MLP neurons of a small language model. Each row is named by its layer, matrix (up: input weights) and neuron, and shows model dimensions 16-143. Each number is 128 + 24 x the weight over its row's rms, rounded and kept within 0 to 255. Numbers have three digits each.
Before each neuron's rows, "fires on" lists the tokens most often at its 100 highest values on Wikipedia text that the model never trained on. A number after a token or word is its count.

fires on: " |" 30, "." 18, " " 10, ")" 9, "==\n" 4
L5.up193:107143139143163094106142142126153124109085154132118097120114142107148147112073151102107114102168090074115107173151147160098127142129088117152115138122106182132126156130122077126181151139129146160123132144117083139102161090119091093116138118131098105101129163160163123164129136098177110147137142144114145088109109131172113151127183124147122118140116114145142103109131106173152105098149

fires on: "." 49, " as" 11, " his" 10, ":" 4
L5.up971:092138109123127103113105144138098132114159105184143133135132130118122156155095127126140114118111093129134168189138139142133146146058151116139125091142161132155145138120058121132067161134125135134098168114123128091123133129143107088137163161111138130166160158154128110143153113141132129136155141107102099096124088111124090158146125099150134153138130150140134116099129136144097125158126

fires on: " d" 17, " th" 15, "==" 6, " w" 5, " h" 5, " k" 5
L4.up189:112120169163120156192147132111148112160104152104126181105126105129140140131080126123106094078098132130110089117109111104141104100180144110143128094124159140148128084127108137123110109111116116133137153133109161130108139113150140145081157113139138103127102164091139155121185128130134100181127109165106101147108096167112153156136117129092088109106130146122127089122090113126140074088102

fires on: " |" 36, ":" 15, " based" 14
L3.up473:160125124142118113119190161127091165163123122159117111145129124092127117118144122140122138078090161124173140154118114128125104137135123097147156139117118112140095138130127136127146112139165124119101105124155101088142083100114108105119166120152080116136169159139146093168130176154109122109137099134125120115123165177126174115102154150126123141134089140105122116111117124089077143164108

fires on: ":" 28, " " 18, " code" 11, "2" 7, " UTC" 6, "one" 5
L5.up956:156102117124147097131130140134136123139142099157124135132135169109084159146146142117149126135114094134116141089156167102128132162132159127144169098090137160132129150127113131116159169126099160131133127109120173138169115136158158150133149091132103164101063120125125146114137142109099131097142123190144132128109168132131101093121138096150111156149112087113141127140116144150127093089127

fires on: "," 43, ")\n" 8, " expl" 6, " /" 6, "\n" 6, " rec" 6
L5.up667:143153155131142098171115116138141131132103086124152103122144184147142109115124150105126156147140083166115110085153147127119149165150166098149172132127104116097090123147092113116103134132113147147098127099116104123127136115146130140119134111129121151119107102085079129141090105125163129112162091120082125130116152164120132112106111130125152148088141146157150090150140095110134140147153

fires on: "," 55, " and" 16, " |" 10, " down" 4
L5.up467:161120141112116102148095120126170117144119075127131129117141130154187125138109095127120150098132108160128170155133121135115127114183149170102121127152091129156136092151096147141146152087138136163139153135155114094171126092129094102174151130148091102107147158179098150107114112129131149160168154119119117154086119122135120125091110159132088125098125135162117130132089112118113094101086

fires on: ":" 60, " of" 17
L4.up609:151046152143114176164110130105105132146119164141124106118122107074089145132140147148145100100107138130188125134150117130095134163142135104127151091162174121146147146145138113147134100145148118137129115132150087142117095133160198125093118132106124156106156137091190107158141099116116136131126083110106088131107148169163098136111139194156099141101150122099114119118091157148089120103100

fires on: " and" 26, "\"" 10, "-" 8, "," 7, " sup" 6, " of" 5
L4.up760:148112118146117153171129157127155126174142101094175150094163126079127137130111131066140153145127121090106117139120156113161112139157163143161153116161158122126141109110124070137128148127130139138147139143122136156123134152130119161136140137142159110101150110135154118131117122106124098145077148137150190140116108124118088113098129135150143104131111065115067119130103132138119112112134

fires on: "," 14, " km" 9, " and" 8, ")" 7, " only" 7, " first" 5
L3.up90:119142116142135130144090117134148194170116102170136145131106144108120147123133111084119125131110110078102122166148116135148131123163134119148109113110120156107131156140146083150117137135158093096179154109120083109114143095161199122139171120171179120113103119131128144127103080110161138149114118136127177145121107099140099148118145124156129141159111140113115126145149130166116134150130

fires on: "/" 17, " and" 14, "," 10, " Mc" 9, "ley" 6, " is" 5
L5.up176:128131125116123095135157119166117089176092127131144128139138134154113089150101109100154117136125112143122141128143135150175124096120122108106134130145141138140126095125068129117094149124155125147092133088161102125163147129145133150142146098088154119131129087146126112113119125164136102074097120137150179121159132121109136092148141135116123112135133123094135114173110125094118140180121

fires on: ":" 21, " from" 18, ";" 13, "road" 5
L3.up566:167123115164086075149114171132145140132098105143122158141145128130161114130135119082112114147092139144093180149148141136085129124141177125155097096144100085173115143144100141138133134121130130116095123144125093118157148121130120135100139076104098131147149175113157129139160157133114127100107143144150138095130139130088126155097172146106149177104128131141127134131116152077113136108141

fires on: " " 14, "0" 14, "-" 13, "7" 11, "9" 10, ":" 7
L4.up662:153102152106150122159115111164154116140120132102159159111097164112080130154121129164104108116109106106132134141165137120124105132131147115074124110140144138132095139159097078097162127143114129156106143177115108178126080086152099141120167121107114136109105111123115134150129111129114120138127113119140118108131135130151110162135135149151096190106125160153129101136120152131147121082102

fires on: " m" 94
L3.up221:118094172104108108152139097158161163121102151135178150100120155158111128126112140159119138117136127134171098173137151166140104118149086094059139119120139100116114142134132148148139148141138105188127128119124109141130127139076117114181103122133058121101122168115143130144121137140138118138151149089169097134117095107087147102119154135155104101073131132133137125106127090122139072116128

fires on: ":" 42, "." 8, "):" 8, " other" 6, "\n\n" 4
L3.up334:124112134127139117177122108144172100145090143155121168149146123088132120165176111126165158098092112148156142139132165106073102092164129149113139142157180140109154106126094098149163168158111122130111106159156112144123095128106154138139120112133063148141154124121124120096089126130122152149142054146175118114130156136139134124128123180098149109124126114145147130108116157166104147115093

fires on: ":" 57, "the" 7, "):" 6, " called" 5, "0" 5, "a" 4
L5.up739:167139101108140145149141066135141101142124151121110131106177103118121149147158080133142124144130140163109116080113113178100055096113142099138107134130151144129129155076104087107141125162113161105110140125137169144122111110139194130138121084111107123143147157155146118124098067152128134127128135159177133125120167113166137162208171127139097138119124107137109103094111153122106157106147

fires on: "-" 35, " (" 20, " is" 11, "," 7
L4.up978:144115113150128125176145104130128122121117120113166151090146123118117091126147141114124124097096103134125123171122114104132169129120113093133130113170129096130177173132117093125130147094153152109102116146150125095148098137106141181137088137173124109150082166098127159109111132102126140101103125163174157143156097100135147141139101161109141130128116119112124148091117110100135122141127

fires on: " were" 20, " was" 17, " con" 13, " result" 10, " are" 5, " be" 5
L3.up264:132097146080204115113108145122119147161115121127120145128159159121087092125083128136116138115125131130137145164136111160141146117107168143152148120128124127129146118101151139160112128119167103102130095123097126098132135170135147125147156090127133113110093140131130118071127134169137138130140135093108157163138108135125112098076162119146167106139144110113191111141126162094095140157139

fires on: "." 13, "rian" 10, "ish" 10, ":" 8, "ian" 8, "American" 7
L4.up349:157149081123118119146133155137126096118160105122142130129102140099166137173141090094130072128118102152067139129121165115091127132112116143090119091126154168133154136115098140180104149145132080119133117123175152168122124146133142163103122152083113123154113129161159121115139148095158097128140093184108163117125133120157111118121167169157131089139116104121150060093154108135138112118124

fires on: "," 74, "—" 11, " (" 9, "\"," 4
L4.up479:135134088125199127141146134082132113130141128133142122118175093129128127137130170105124132145103068122141132054122135161180115152107157124099089127185124081148117114104164114112141159122143154123093166140142126120136122109134127114124142124146163138121119134137072145094102116102220136188169134134094138107120113114129099164085133152129131135058164142124121100138127110114102105110115

fires on: " l" 16, " le" 13, " cor" 8, " con" 8, "-l" 6
L3.up490:159120125110149095141124120126170159100157117124135136090131101137142134158107169106131118128161103110141143120143144147146069136150162116146123180138123137139140097124112129165146135168164147143127133112116095157135135082136107057101144131127108141145155148148137107111109126123177117153170177058140099116130173106116165065119102137111109140111114133140116090081126130087151140175165

fires on: "." 93, ".)" 6
L4.up438:144118117111166129138139118163101093115124090150136111119133144111120098163128114150107099155085157153138154166148163156103103126144129123097116108139169168150118142170074117141076157130138112160109085118140141100126150133150150124097138106077113124129166160122157156134128095122157192145165114103106116092121091108125126154104131136109106131107124106138181123114079132125129161147122

fires on: ")" 51, " on" 21
L5.up244:136099122079152081186092107154148124105150155132157104161137105183134113093152153121091082120107121152152155116166139140113146117100120134105138101139106096102169125151124171157117133112155136100129081124125126129096135141144119090106106135116138131152135108131108093132099147111126135119120111112154157114161110156154134130153157157176125176139158099120157149133128136095111106151082

fires on: " September" 26, " much" 8, " full" 7, " made" 7, " good" 6, "==\n" 6
L3.up278:132125116116124097135140153113149176094149111081140207157102133157114127138130093165159125114107133117103145137076126123106115125118120134103094121152118120157113108134096100104111139086142124170136115127118102108128106073105091095112165138098103145103151148111136126152127146097149166130167127127132094133100164147114140175131123112164097172120120125098130176136131155170167125137086

fires on: " to" 53, " working" 6, "ated" 5, "aying" 5, "," 4
L3.up959:122148077134125130122127139101133145166170109167144124157153119118137079147109156151182141140138076130109128135126163131094144122151130129163150122151163122145116110128126109072116168148092103111095120111146095060117128093150145143110158139143121139127086138119065119173150120164168122093195117149101153092150137132165125119125076134139140135105111124137115090149148160110136152145087

fires on: " P" 14, "ap" 12, " N" 11, " Al" 9, " •" 6, " An" 5
L5.up972:155121141147100131101131068176167153141121137125152079121145106157114141139134102108124119140089117141153134127152137140133118098130157114144139160141096104097093116169165138093148145150142118134089103083125102105115134134161120170139140126121143153127093118096086150133110113134091134151117144120150138108135166121101133111111150096142118128112093103118122136134095140100151088115109

fires on: "-" 24, "==" 19, " on" 9, " of" 6, " w" 5, " |" 4
L3.up493:142083091122143109129108114097078116091113153138133166099142085115157109135107082107089115118133134119115112094107132131103114121172117139183109091127151095133146132100119149134134137082129121128137130113138180107098119126151091177128157143142128129090128125124083099125142183133094097097143172162133098147111120131151183119160134108102168106125125156126122089115098091109148133166107

fires on: " sub" 31, " ad" 25, " co" 14, " trans" 9, " Sub" 8, " non" 6
L3.up902:128127084083158163105107108125101093134124156112113145095159118166102165129143127107117110087137143086112133116082124082122125163116162147163140128131139144109143125103122122142116138120155116159129126120114092121165102138096136093131144141142109117153102133159096141153130144149121143145133177130145127137128109164103157121105109139097137134093117146111132138120111171103132106120135

fires on: ")" 20, ")," 17, "," 17, " is" 5, "." 4, ")\n" 4
L5.up210:142148116164110109105110128085154111139093125194140123132096110099118114165177151121120081151116096147160125120141175123157117128140122075159082108148149146122123172125130157118149133157152167123116111105143154154146134084132062104152126144121132150167119149108130129172086135131128166155162130115144089090142123142127138144096171148153118169077131083134166152074139120137107125140093

fires on: "\n" 31, " |" 16, ")\n" 12, " Road" 7, ")" 6, "\"\n" 4
L4.up86:146084137168172106109126126122136140147139135167133122123128100121138121131113095155104154099092118141167138114132182076196175093129101107129149115112172098116155140146101123110140157094162159111170112144155109146133159150106086129109129164135115128135128140093091137154128113162130143123135166137102096081136116155148158156120138157089093114115158140132110138119126147102139161156095

fires on: " con" 32, " l" 14, " sp" 13
L5.up846:139148117111160138155121144113114146103138116137131127107138099148110117164146118111145099071158130116162125147126135097144115111161115129116111099173132108125190081107107159140147118153140148138116122125149102144088112094126150140111166125142114126111122139129119155144132111109061146130144103107098127132117114122091136139045191134147108106137169115140145142096152134105127127121147

fires on: "ish" 29, "ian" 16, "rian" 12, "American" 7, "M" 5
L3.up316:201106131171089116172141152143143125107108134132146134146079152134152096162118153079143103137129128106074132131130121103103164055129123131106106108146144164141188112134117110129123128150115133139098121159137167157141142157116182140128135125111135100141094118138158126114138146102164088107119107196142180142160115105132129133088130119114147128141123106145124119090099104148116131152166

fires on: "0" 25, " m" 15, "2" 12, "-b" 11, "5" 9, "-m" 4
L4.up714:138131127092177130164134145117175148132142080137161168100113133123107134147130148113093114145074099119099136100134075137106142125089104140156141136094137138139165166141130136143059154152097135140123087113138143102139112100119133145097136125157160096130135092154152103135128123129107142114112126100116121141152118125112108103140102110134170130141140121150153123174135165107104112154097

fires on: " m" 27, "0" 14, " for" 7, "^{" 7, "6" 4, "-" 4
L3.up430:121097143140118123104147120118162119088110165134128137104094165114133133191111116121157138058053096148156157119130088106113115111157147124118108103119116158112079139156119138073102129120104116103131131097138103149117109145148132127111171129147128115105098133105117098133099130123119139118149131117109136152109125114155098105183127119118093163121115155123157142103096168125151129088127

fires on: "em" 27, " dem" 11, " and" 7, ":" 7, " fem" 6, " rem" 6
L5.up55:119098046138164168175136180117152138160120135106144117105118115129120137114078098135105138113057118122123098103144099160161156100150143128118095135130160143128102171100124101090130103109115150146136153096088132148101157113123100137127142133133121111127146134084132128163123127135140139147125116136136104127159102163091111139118128169103124156167145123159131134110116146093122138116103

fires on: "–" 29, " and" 25, " October" 10, "°N" 7, " January" 4
L5.up212:120156135127123105115116170136161150163084131152137150140139155147113145122157132148163106108103098153156083125119122125102153112100146152083142103093118147102122168132122111146105122107157143099167123126116145092155125138116126126129119142123116087099115154127115128145125178135170107161167160123123131084117120083119113119132141077136120132133113108094150134129104160100129129119105

fires on: ":" 26, "\n\n" 13, " of" 11, "-" 7, " called" 6, " no" 6
L3.up31:169148124124140135150173120105154144124133124141099153132131088078142130090127134129129090115110139135156151163113136097118135152118150128173146097120164113120131127136116118157112156105146091108104100121182164116096126144102076085133108140111108142173135159120104108158147129114063125097129078136138125151108129156160168108128120115152161122094118103133145139128181131121138149125127

fires on: "," 76, " and" 11, " that" 4
L4.up529:126142166095136158136135129169098140120096145110148117157107158148126130109091186114089134122118098121119144111118153128157127110155152102157129144141117135111093144125071124128094138107172097122144178126142083134175165140101132153135130086093150130128156143148112124125104076165179128081122124145134067143122130111133068150106152111139163115089120128149123124150156102085129132137147

fires on: "-" 27, " f" 13, "-f" 9, " second" 6, "if" 5
L4.up71:114142098101131109114088126084161111107137134094115111131109167132141195107125131163135124157142083146102121110167113097164130095100092148075132116134100119136132110137124118149152144136144092107153153118158143121147169112109165119095118152135100138149126170086142133127063148112119108136129111168080130107122161127098157147127152163135059154125153161138106135146106123132179132134140

fires on: " were" 43, " are" 22, "=" 9, " was" 8, " is" 5
L3.up223:148113104149153089137111145159102123173120112152110101102123113127143143116115129131117135132112133119192098157122155155135126147112161124119127093096124150154146109110126159126117109136132155121167111153166165154099141136103133125131111099120080108131116176150111121129111141097113145147134149131163169181125119135132126101098140129149161133143147072139112125118131128107133167103159

fires on: " " 29, ":" 19, "°" 8, " UTC" 6, " |\n" 6
L5.up120:142121110137114123130081105160178090144119142087114142107105130108137141135115151128117136137106078088114160102162136144148136162131122083152125174132135165129141155135147115162145136082144135106094128148142110107146116120130168112137159110096145131103059166141146142133150158184121115090140134159112115146089108137123136127092191102165119132098080139125141131134138126151122164053111

fires on: "," 45, " and" 31, " &" 14, ".," 5
L4.up885:137103126091118158107139129109158150178118161142121129105079128114139108118121112102141168122056124158149150120113098123139128121126137074141163082156143130148145122100119111143096142151149132130140125181132117152154140099133177126146152140138107152126142100102102115117155132098138151120128096159140175156144124176115097139133129119129133105158112142122083130114144139121105180206085

fires on: " is" 12, " G" 12, "S" 8, "G" 7, "F" 6, " Name" 5
L4.up0:151123112127099124131126169153135184134144100168146149106114130129163103135115157133154131128079166129112130111126116136068104125140135116120148086134150125116148111107132111116151123123105104160077124124124143115128146111130092080153145079069131134114137104153106117175122109126111153124152149100134117141153139124159161114164126154153167097163139149158134128124106163168109101117094

fires on: " well" 24, "," 18, " and" 7, " is" 6, "==\n" 5, "." 5
L5.up548:104100092134093115111125162088122135136108107138141145130119158103116120120110111124107173115151096169105145107133154174148162133092124101110151097156150115111073121114142128116100163099129108137149098142115129124125123119149125131137132115108098146097138123145079086123097093165148110102182112142133158102147166111148138110140183092101091112132150098159124138140135125095130136179108

fires on: " |" 19, " con" 18, "-" 17, " mon" 9, "." 5
L5.up469:141131119168125139074140150110178121126112139182144114116137118077119145110137137144086088106114119112125112150119104133142091132074112146177129067132135126097107147113121119133187157101162156159137134142145129150122134130151113173154112159122115128103110146161124111115128150114160134137139097127128121092112091134116144156102209140121097147146090167148077110104095107136150117149120

fires on: " dis" 20, " ent" 15, " com" 14, " serv" 12, " l" 10, " Re" 8
L3.up821:091141134113163132118077162113114138145110142123130140055112077153152141156130171136105124100130107148145111108127148149108139150155106117114104133144105151095158123114176169110169126192099158161113131166140086134136115115142112115142126131157128149110141132099114151120119113114116177107127085118154128147096095148124166154137155130205116118125089083145072111142142128103153074131136

fires on: "," 30, " or" 28, ")," 22, " and" 11
L4.up123:143115095130131132132097115153115148153098111123134176140136162152109143120124127120136092164099100128133162115170142122163117121150113099104085126136081128076081090137096126141115150146152142118141140174110147162144156123110098144116135101170136123145083124167132141144144098084136169165156083122161110109148185132147151128115144158133126167099134075167117115144157119111138191122089

fires on: "," 38, " which" 22, " that" 8, "|---|---|---|---|---|---|\n" 7, " including" 5
L5.up986:162118082083177138102169096129151130201154107138162137140126136104137144161114109147070107108103111110151105100164101119139131139135123125111136104133116139175186128115094149111130111141165127122106155126154106100125109156100132130131130128103122124109117154156103102107153129089168117129110131096074144098131102083169148072115115145117088138112147127162136119124137140138117123157146

fires on: "ric" 50, "cl" 11, ".\n\n" 8, "==" 7, " |\n\n" 5, "\n\n" 5
L3.up879:114146135140152134114136155112120155121133164079169150109107152138077158141136143130075135179099095120080127119148125147101121099146157145155157156114147121177078150172120120084166137144125177155144121090137083101110114129100095130157125128123168096169101143116122137147174184090120110119085131099130174131121141131160142136166136109143119149119133128151130120094124100177145131104113

fires on: " P" 46, " G" 31, "G" 16
L4.up490:125131110143108131104144139158119182161135150098104134140189144124161135126118105146120098120074101125115111139122125131135161135128136142187136136112139135132091123128095113146133121163129111138076130123136106127103113154124044133140120099073114123103149128126125111159067147123115142143165102128129154115128161100119124128134113139147126160151155159140175135106115146109168091145118

fires on: " F" 31, "if" 16, " f" 13, "-f" 11, " comp" 10, "-F" 7
L3.up157:134129132128113154161097170162109077128118138167100106116131148131123140096123128154136153126146128122122137137126119091124096122084138115157108117134088128132140100131091148127100161163131093123123146168167113129168162126092135138131134108121123155158114182159146145082115118112097136127128121122134114152112155136103147132200149159135107072080147106116099138088126102110169134162119

fires on: " n" 46, "==" 10, " c" 10, ".\n\n" 6
L3.up309:154093113130126143135129191091122133120077157138152110105137122151116106138118157087139094143122138120118111083127151112085116108192108112148130111141129132147156089126154107091141110150134131107137150120092128154142130113136155146171112141138151153097157119138102130141158126152095124147114132132147155136128092130107130123122100152133133137122106125102106104146129111140139156140119

fires on: "-" 39, " is" 9, ")\n\n" 7, "\n\n" 7, " player" 4
L3.up289:106131130163161112145163102143126115136094123057156180107143172166114085134158186116121100144164081140086162126168121159127124115121142132107082141160129143152153194154174111088149085136113137103154149181135141142153127106168116103125129135103108119161084111091127131100130119141154099157126110154118152108164110152089138114112149144139160133113140136105129147100078146094184120120122

fires on: "\n" 55, ")\n" 44
L4.up10:133154126155066122111111151103144143094131117130115149094135119122142119158111173108154123120116102133109129156120111143099096139127134085157158094199146160135143123099096138110133136118093159125142130131117123106135144095170143126109147119164136130134134132183131095134091123103163136121153110099142185130116112127128108129149134148132128128169138145110136147118108116121092117077141

fires on: " is" 32, " a" 11, " an" 8, "\n" 8, " was" 7, ")\n" 7
L5.up78:178177105138112131110142149108142161116093129108138144118100168148050109117112166130136101115122153145114107136142120146121090133141164074144172144159127127109108136131124092068120111149123096158126126127165122161167105118144103148126183123138142135123066126097114155130075141116149108115106130114136132154116145132134111108163143103098168170123103147136154129108077123121121156094126

fires on: " ar" 16, " al" 11, " an" 10, " was" 10, " at" 6
L5.up532:110143103086151071116132108117115109132073101102136105096124090139112129132099145106109135114126126109125128121168119192124136170136121153108122136149169146118137170120138141116137150160090138083127131150159114154113153093131085119103114103132115156126149114115072092138125082113118149133126114147123149153121151115131088122138130110171142157155112125144150097118115136120108155124175

fires on: " a" 45, " the" 11, " " 9, "Pop" 5, " with" 4, "ulation" 4
L3.up973:119149144174082113135124134141159115100079135075130130114111102148093129109132129109106101135172143142146113120135173144157108120168147156104089136152142129136136111165162120139157151166120109095129131129106166100137126176161171143085126130093165148181136153106120150118099143117148117132121162098118125123139192089084127128117105060142137118103102139111105125125119123105086159137119

fires on: " =\n\n" 33, "\n\n" 19, " pre" 14, ")\n\n" 5, " Pre" 4, " N" 4
L3.up738:125100138115142134129172132114099094077179146121157165156089150160145116098127133142138136070121132120128128116142072097083131135138144149110147131149118130175105165134108111108138165145128112161139137137134155165156125106120130108110179133123142136143127154164150166107110167080154153136111150139147107115105160172155131105124120136139154124137082130084101113138099131099098150139150

fires on: "S" 30, " S" 12, " s" 11, " =\n\n" 6, "-s" 5
L5.up436:136116085156132109096169123142108167149133076125169116148155147129129141082184120122146141102144139141106075124068110076136103095079115155133093083084146123090088107130121147157095134151107146131166108099139157090132154134150169109136134118139112132105173102121106138102105104142128116099138124140129111131138119108112143189107132142119173160108112093140137120140115114132166142162110

fires on: "." 38, ":" 15, ".\n" 5, "," 5
L3.up462:153119137139170148134127091116132067158130149149133127137124119120088124154152146113119117094142150125123135113122143092110144164119127102112172136113141124172136119101132089151128135150174096122093120163130103125142080111113157158111141127139126186112143133165154154103106108153080112104117143112124110113139150162126151099070090160104121116110130157116152140146133161149132078149160

fires on: "==" 52, " |" 22, " |\n" 6
L4.up737:123141126147097128129137116146145110152116131152132110095162111104125151125169162092141131096129149129120162144090113142134099178119131074143174165096131118122104142116137113110143135119133113156131145122149112129078088126118105139077139100158127116135132143139163181115098104155086132134127128149119109109091132138096134160134146130134108116139117145133087067134084116169142121165134

fires on: " there" 27, "part" 9, " Votes" 9, "|" 7, " place" 5
L5.up510:083113145133107088138089098135073126132084137143133146132125139165138125118149157152122109119143115165114140135148128135176129159129089116079119127136101140127106118115093155144156142122094099118139130091150171092121128140099144135111119155170172108088118179112105116123148108102115144159157152131111097130104146090124143141115147121084148131105124145119128142140124145122164171146163

fires on: " on" 44, " in" 16, ")\n\n" 7, ".\n\n" 7, "\n\n" 7, "==\n" 6
L4.up567:118110124133158145159159149118144139075139123089145130123118089128149152123108109149153117142126146144143145125177086109089085084113113104117115167139111119122138125136096157165114149129133112165157091116122164154136108125114112155159134153138133126169141125115199139118125116159118136072146123132154137098123152127149131157150129122142149115068148127103153092108106140137150121127140

fires on: "," 75, "1" 5, " and" 4
L4.up261:161114129117117132147150170119126126152119130115145149112146108114148108143169133129101120156115113087146132080117084130153137130124135136122157086079163071166107135142104115111104159106146147124115171114162101105127076099144139096128106126137114111103159103135102136113142101126142104146139134109085151080116104125143133117110129154129144148082203117124148106115113123123120123083131

fires on: "-f" 18, "-M" 15, "-p" 12, "-m" 9, "-G" 7, "-b" 7
L3.up946:152126120109159144123136099119143134105168162145172185146133104119109119098098107110101120137067113141108140134086163117186145122116111130142119108112156138143130175106113163124123159180135126116194118078140100099121142086144115090116158099133096126132162138174133133094129137114132158135098152133139138117156125134091154139104115148118149150140133120132169145111133169079132138103114

fires on: " con" 15, " an" 12, " =\n\n" 11, " l" 10, " so" 4
L5.up814:163158124086173114116131145112101125123103099158096139109171080116190108122143150096102080125129120138107091130138142107135095126148127162139140147116122133160113120130121161134145169155106144131111112141161102117115113060182137083104190120117147166143101101143158105149103120105093116171159109134114160120127121157163137095125114133157113137139101090136125131155112149092126149110122

fires on: " called" 19, " been" 13, "\n\n" 12, ":" 11, " named" 8
L4.up956:119157146099127106125138112172125133133101131155102113143104128106106132181128098121098129076073122167142146086133142141119096108156099140076106137095105125154144140149130086140155140143133124119106130169133127147122095133111141135143191142160150174125153099152126105191121108109096151180105137102165187149126141111139152151167102146188169129163133143134110124095126183144128124133101

fires on: "," 100
L5.up660:145135137144154122118136104090183121184116105161169108125133112117132144136131141142140102134140106103118123106132131122125132142135130138127153124166076132171140120135105130186145096128132168174128146151143141126116123119147121089157169167123127144148143159163099131108131132094143130165135132089118086119116140136177125121129113138151115113108155164137142118149077132133124133102122

fires on: "-" 35, " is" 9, " sec" 7, " code" 6
L3.up56:175127125130113143127146133118141106155114147124130132165120112121113100145159191089083087140115096128107158119128120142127115139116127107118132117157158184103130174178113131169134124163121159144108112110137116109116117080140171149143125135129124070121101115129106097138143106129064120086110134157142171090123126100086168130188109142095111146119124183131155132130142084101124099132132

fires on: " |" 65, "," 20, " " 7
L5.up327:173150143134160133121175127138136117138138086105103186114079155137147122136159159125121104120110120142103110098144152136115100158091156140096136109152091128152108157101110141147160133122114165139106138130116167125121095098171141126135134141096118107156112125137119115108110102131158138150100089140139121105115147122147102138140123128165154136084142159099181149090075074160117149166124

fires on: " re" 20, " sub" 17, " ass" 15, " co" 13, " ad" 8
L5.up499:099139111080111145170106069096152115130142112132128133127125115179128150156161133128128141032123126125161155169118119098112107134142151114157105093144122147091099097127111082145099128151161100132127140116125121127125110163108135097176135131183112135149137151139116134123118112083134110122121134085116142167129077140119156150123100134118160143109131143085140136129156121102149135151140

fires on: " " 27, "," 16, "." 9, ":" 6, " that" 4
L4.up626:148111141144184098118089151127156063097135153107123126116159132142145171125138158144151074133110109135157149108147131142130126163126116133129135123154138128146105124110124145146153139120104130172136151120110174118095080097140191159144119093102154147117101135086116158155185086136106141088097127134161109099115135135124142113110110108125151103148137147074136099142136092147117111107161

fires on: " in" 27, " of" 16, " River" 7, " the" 7, ":" 5
L3.up549:138134102094127114107138143149130128121107118134150159137107163134111120121141128112136130112146090159156142127118095098105072109099142136083098106119148159137158137121134118113162168117146120084116159132137174153128119159131137143107099130116150149169160148142109151176143122130123147119152171147158098109120125126125152161160097134115160152115101130123120111114124138102112137101133

fires on: " in" 61, " of" 16, " place" 7, ":" 4
L4.up374:128117118109139128100173132135179134126076135106089155099134135103126101139112122103101112136112122148173109104137150128144092180079148104124112098111131169173164113113143160149113113148159156131141139088129143146166122100087113130154105091095144123123166137121139119167154171139076153098089145130165122100116111151089161119177130132173147127096101128124119098139123147155133112107131

fires on: " to" 16, " the" 15, "," 15, " he" 5
L5.up363:162147141118096105129169149126127147108161120140142134139132120124172109162088158117138091168106103115100099129157108145112167103162166135113134145098156144130078128142167112151116143134163100102099108139149107132167135170114093124165156096164155155090118106139067140141148126118145133157109104133099147105147075148126156117158089133155155118132116149123126129151159130127151079119081

fires on: "==" 22, ":" 20, ")" 11, "]" 4
L4.up444:167114092127152094169137137195124080100087176140122108093129122166148131076146157085089098083111125172177138128124134149134140144115152163140098074118115135093115175110125106131140160117140108135127144146125117136140135166154103082159121125107142111113086115138121119150130126090112124148098149174130153137128148112096119146121140166107110114184105129151097130138134095142135128142101

fires on: ".\n\n" 39, "\n\n" 20, " on" 8, ")\n\n" 5, " known" 4
L5.up415:115130102141142143093154123146149121095110146121196153122127146131100157088138124149110168086115127131130137116127164115099102137129154191127098147123106156106180139147092122108144106179131151153166122112131154145132134111081114127129127121134161130142123130133186090121154102092124130102102149103143153039147143132160099138137094100127126123092095126102153120119122122145142149139139

fires on: " was" 27, " be" 17, "." 10, " is" 8, "8" 7, " been" 5
L4.up993:155133138143152149143120109131088135159062063129153110086129106107122142159116138094098119127126111154224152119130116114121109155124146134127184096139120130156115067113149144103134172127118153141142098095133136176139171089106132152149140127129076154086169124099116122129158124130061147107148143116148141121152105169136111135152132134136139106121134139118166162127116103150135153171129

fires on: "." 34, ")." 10, " co" 10, " in" 10, ")" 4
L5.up745:154128125105140139080121130106173135161139170163135149096100176109166132154154131120114103119117108117184106148152172124104160128111145113160130143102132139126113127115095114129096132124160113093148165077141138150119120087084134117152115145074122130146116099137153143120118124097116084118128141113173122116144179166121142141132143102116143147111106092109110119140145166136108114132153

fires on: " in" 44, "ied" 5, ")" 5, " journal" 5, " career" 5, "wards" 4
L3.up922:132111140121117130107085134130125181162123133115127157131101124114130106177104089137140116171130144108094108149130109167101112122117132113180083133153123145124137121150109121145111114172171131118148121123145119091124120115061120112175123153094150146144161122144144168123141148145173143149102155092136120151160138161112135082152143121138097144099120100169131115148122148140136131157120